MLP neurons of a small language model. Each row is named by its layer, matrix (down: output weights) and neuron, and shows model dimensions 144-207. Each number is 200 + 30 x the weight over its row's rms, rounded and kept within 0 to 999. A neuron's up and down rows have the sign that makes its largest values positive.
A block is one neuron, or neurons of one layer that tend to fire together. Before each block is what it responds to, as a language model described it from the Wikipedia text at the highest values.

Description: Short mid-word fragments (er, en, e) directly after a word's first one-letter token, mostly c or C: cl-er-k, c-e-asefire, b-ene-fits.
L8.down29,228,203,169,205,215,153,207,133,236,213,153,194,180,260,225,214,236,248,192,176,226,150,129,203,234,168,176,217,162,188,174,239,207,229,147,235,241,190,188,217,201,193,261,167,192,211,239,239,217,173,204,168,157,206,197,222,237,210,181,207,170,219,197,209
L8.down131,210,229,208,224,279,218,227,230,204,236,218,190,192,262,164,241,249,243,160,175,219,215,187,197,221,218,171,171,206,171,174,204,168,163,266,243,194,159,234,229,200,153,198,195,142,206,179,182,205,201,202,187,209,232,163,214,205,200,260,204,209,160,194,222
L8.down222,238,188,233,233,212,191,185,196,201,152,184,204,205,223,220,211,229,196,225,243,121,211,248,133,184,230,182,234,217,221,153,228,176,166,217,207,209,152,212,211,158,223,192,234,199,249,230,185,181,220,211,237,201,221,215,152,203,216,214,197,244,197,233,207
L8.down277,215,166,94,222,221,284,188,174,202,206,209,195,201,210,182,194,169,227,141,249,235,204,178,191,202,202,154,231,223,181,199,197,194,246,196,188,231,179,183,238,152,241,152,195,140,224,223,170,230,192,223,213,210,200,214,180,215,200,228,213,182,218,158,238
L8.down509,131,195,151,233,177,186,212,194,191,240,225,182,168,220,205,201,162,249,194,229,186,204,191,199,158,166,179,192,199,196,178,179,222,217,150,227,221,190,192,196,217,195,182,267,187,159,219,168,230,192,200,214,207,176,231,164,216,232,236,234,187,217,204,156
L8.down544,208,240,186,180,212,216,203,261,244,209,208,197,219,189,137,202,191,186,190,222,183,185,195,177,168,206,206,184,195,249,247,228,227,222,190,208,221,180,216,203,195,172,252,207,169,165,229,145,150,235,230,193,222,202,257,239,215,192,195,170,190,198,216,199
L8.down595,236,229,210,208,233,199,233,222,177,177,187,210,161,235,222,256,191,169,168,198,195,146,205,190,143,214,195,184,198,241,201,170,239,163,206,224,193,212,207,213,221,190,233,173,171,199,207,190,204,238,170,238,186,197,213,251,263,242,218,239,155,175,263,218
L8.down700,162,190,224,215,202,211,229,218,200,200,156,218,195,216,240,215,211,151,197,172,234,185,185,231,168,215,194,209,167,210,231,233,215,164,271,229,184,227,220,206,191,176,138,217,182,174,215,158,215,222,180,219,238,191,185,211,214,262,155,231,160,202,238,226

Description: Second digit of four-digit years, mostly the 0 in 20xx and the 9 in 19xx, in tables, lists and dates such as 2013, 1975 and 2001.
L18.down250,230,202,222,216,243,186,241,161,174,181,222,238,164,174,192,220,184,221,216,187,199,195,185,245,156,263,222,183,200,220,226,197,209,217,222,177,175,171,153,252,199,222,244,137,178,208,172,224,205,146,172,194,162,174,180,207,182,190,251,195,178,223,258,200
L18.down332,211,221,147,250,196,186,226,173,181,185,155,228,197,260,180,196,209,201,205,195,186,226,230,216,223,193,167,169,222,197,229,217,182,237,273,154,174,232,194,191,167,227,199,238,219,207,211,213,247,148,195,197,196,201,224,167,176,224,222,153,204,206,227,244

Description: Final piece of short all-caps abbreviations and country codes in tables and lists, such as POL, DEN, NWS, FIVB, SAK, GCSE.
L8.down25,240,203,187,144,205,194,155,170,163,205,204,178,213,221,199,218,227,215,175,215,180,197,192,160,164,169,225,205,217,210,226,212,199,194,204,179,196,185,200,212,208,218,202,198,281,140,174,194,184,180,196,155,213,165,196,186,159,206,214,156,193,187,227,221
L8.down249,144,198,171,194,261,170,217,174,184,199,208,185,190,143,207,218,267,182,210,159,125,174,228,230,189,204,164,231,207,247,211,176,193,229,205,170,154,158,206,241,200,179,220,203,221,159,194,174,270,199,224,201,237,180,210,214,190,209,206,132,160,194,193,203
L8.down300,183,181,229,191,257,234,154,217,224,164,240,149,219,193,188,202,199,161,196,162,186,195,212,207,269,220,221,227,257,218,267,136,143,204,166,230,172,192,167,184,212,273,206,222,170,168,211,198,179,256,222,211,172,165,189,186,217,169,228,153,203,205,212,216
L8.down410,222,195,203,247,157,208,182,204,233,175,222,202,219,228,233,173,167,198,183,224,198,233,207,153,186,190,184,180,181,140,240,185,242,231,184,194,213,243,222,234,205,201,214,157,167,270,213,248,201,211,204,190,223,181,213,231,229,264,232,189,188,261,149,173
L8.down445,226,214,226,196,246,189,238,260,195,213,185,192,207,180,248,164,199,194,223,197,235,220,162,223,209,186,154,182,265,207,212,210,204,212,199,186,210,210,181,173,223,165,172,256,208,228,221,226,237,214,222,194,197,187,229,183,173,233,193,255,213,209,218,218
L8.down507,166,205,207,222,207,148,160,173,187,215,199,211,164,203,219,203,230,202,197,156,163,206,220,216,227,137,213,199,241,201,177,184,228,233,170,155,194,190,195,220,186,164,205,192,227,204,195,192,151,221,184,227,194,185,220,216,225,140,200,199,211,256,268,192
L8.down570,124,183,244,244,214,201,181,254,211,231,231,206,210,207,219,185,229,174,183,176,205,187,134,220,172,233,259,206,179,211,213,184,207,199,223,197,167,215,174,206,238,204,182,178,121,163,192,221,247,174,213,216,164,159,190,223,225,188,251,206,230,173,222,220
L8.down643,196,139,172,201,205,206,206,244,200,212,178,167,195,213,150,220,242,219,226,161,189,216,234,238,213,220,221,206,209,240,175,234,182,185,194,238,140,210,180,196,178,210,174,135,201,222,216,199,206,148,178,215,191,201,211,141,216,163,235,230,266,121,241,236

Description: The second digit of four-digit years, mostly the 0 in 20xx (2006, 2014, 2022) and the 9 in 19xx, in sports, election and biography dates.
L8.down220,232,199,160,123,197,207,186,224,212,179,199,174,154,189,181,194,159,232,233,188,132,264,229,197,160,189,233,217,196,246,213,175,198,207,220,218,198,167,232,170,217,209,192,170,200,153,212,183,185,167,188,191,194,235,231,187,173,205,194,199,176,214,203,239
L8.down404,177,157,184,165,223,179,209,231,210,226,170,252,229,167,221,217,210,262,184,167,226,183,150,242,237,190,198,192,228,194,194,172,199,214,239,199,215,220,218,215,243,202,202,235,197,200,219,235,212,196,162,220,161,214,189,213,216,238,197,192,181,167,184,147
L8.down527,239,161,180,182,206,198,185,160,218,206,195,192,191,196,187,211,197,159,217,173,228,175,278,210,225,178,222,193,231,195,158,225,217,221,188,201,258,218,230,171,238,187,226,209,144,236,252,211,170,205,182,197,254,202,244,239,194,229,245,187,205,181,232,163
L8.down542,242,223,177,157,202,183,161,207,234,193,172,175,238,178,195,162,183,153,201,254,199,214,201,191,191,209,197,194,160,192,165,205,240,228,181,238,245,139,175,178,231,223,207,192,187,136,190,157,187,206,153,256,243,217,201,258,236,197,165,264,184,192,152,220
L8.down568,189,200,243,213,191,262,251,182,222,201,206,204,224,184,219,188,197,171,175,190,199,197,185,242,198,176,193,225,225,198,194,129,221,209,150,193,206,193,215,221,197,181,176,212,172,236,182,189,252,183,121,231,206,130,215,146,194,124,260,154,221,186,223,235
L8.down614,203,204,176,248,211,200,170,155,199,204,176,220,221,149,187,192,185,258,156,184,285,244,230,161,229,213,170,165,193,197,217,142,181,235,204,178,204,208,206,225,183,235,204,258,176,210,169,173,214,192,224,234,156,198,213,212,176,234,184,220,214,144,157,190
L8.down622,227,196,188,119,195,200,152,165,204,196,167,193,178,182,267,234,212,184,221,192,173,209,220,204,191,219,210,196,202,205,164,194,236,159,196,157,199,180,181,228,191,185,226,183,167,165,246,147,188,203,187,222,204,207,192,208,238,211,242,187,175,189,183,148
L8.down703,204,197,225,174,189,212,66,184,248,176,175,199,209,166,230,221,139,184,205,164,224,191,234,209,224,214,208,195,178,191,167,223,230,177,221,222,188,202,216,231,234,221,187,206,161,208,213,244,189,257,231,183,246,206,217,132,152,189,210,222,204,209,176,186

Description: First sub-word piece of a longer word split into tokens, such as The in Theodosius, un in unification, De in Deutsche, or a lone space before a number.
L18.down37,160,168,184,120,155,213,212,194,173,203,201,192,217,195,155,199,215,203,235,212,224,184,191,185,219,158,223,209,176,223,220,221,196,197,153,214,180,146,162,205,213,173,137,139,152,198,194,232,219,167,216,138,214,209,232,243,224,213,189,202,162,206,154,220
L18.down486,176,196,193,187,188,273,227,197,208,181,183,207,186,186,227,182,187,223,214,224,225,164,209,242,214,183,168,188,116,168,139,213,192,235,197,187,196,160,169,200,191,202,204,186,169,266,236,162,213,210,209,201,143,207,188,189,189,202,173,238,260,214,179,204

Description: Short fragments in the middle of words split into several pieces, often after a first piece like C or Sc, e.g. "ra" in encourage, skyscraper, Corsair.
L14.down65,208,237,205,206,191,198,239,208,175,239,243,170,246,220,200,203,249,197,224,240,213,229,183,228,211,184,205,152,172,232,242,203,189,182,231,194,165,182,205,264,192,179,185,160,223,239,193,223,129,196,171,230,193,157,174,170,215,163,210,225,177,179,193,130
L14.down212,207,187,260,239,243,214,229,239,213,183,220,220,198,160,160,149,224,186,161,222,180,210,157,204,236,190,211,131,172,225,215,215,234,229,179,172,203,222,207,239,241,170,213,221,235,195,213,195,245,227,205,221,165,196,180,241,180,196,211,164,177,201,218,194
L14.down276,210,145,162,206,219,215,127,177,196,187,174,171,181,158,192,250,207,187,203,214,136,159,176,179,215,217,250,218,157,225,213,202,193,132,231,214,189,227,188,142,217,212,222,197,180,145,196,233,199,224,175,196,175,206,185,185,247,234,231,154,159,195,189,180
L14.down586,206,196,257,178,199,255,227,236,168,254,217,212,198,222,176,232,190,204,210,153,194,159,152,210,185,157,147,190,183,214,221,198,193,167,217,209,202,199,168,235,154,210,140,207,146,195,197,226,229,218,195,225,235,182,154,191,219,155,192,210,238,234,212,210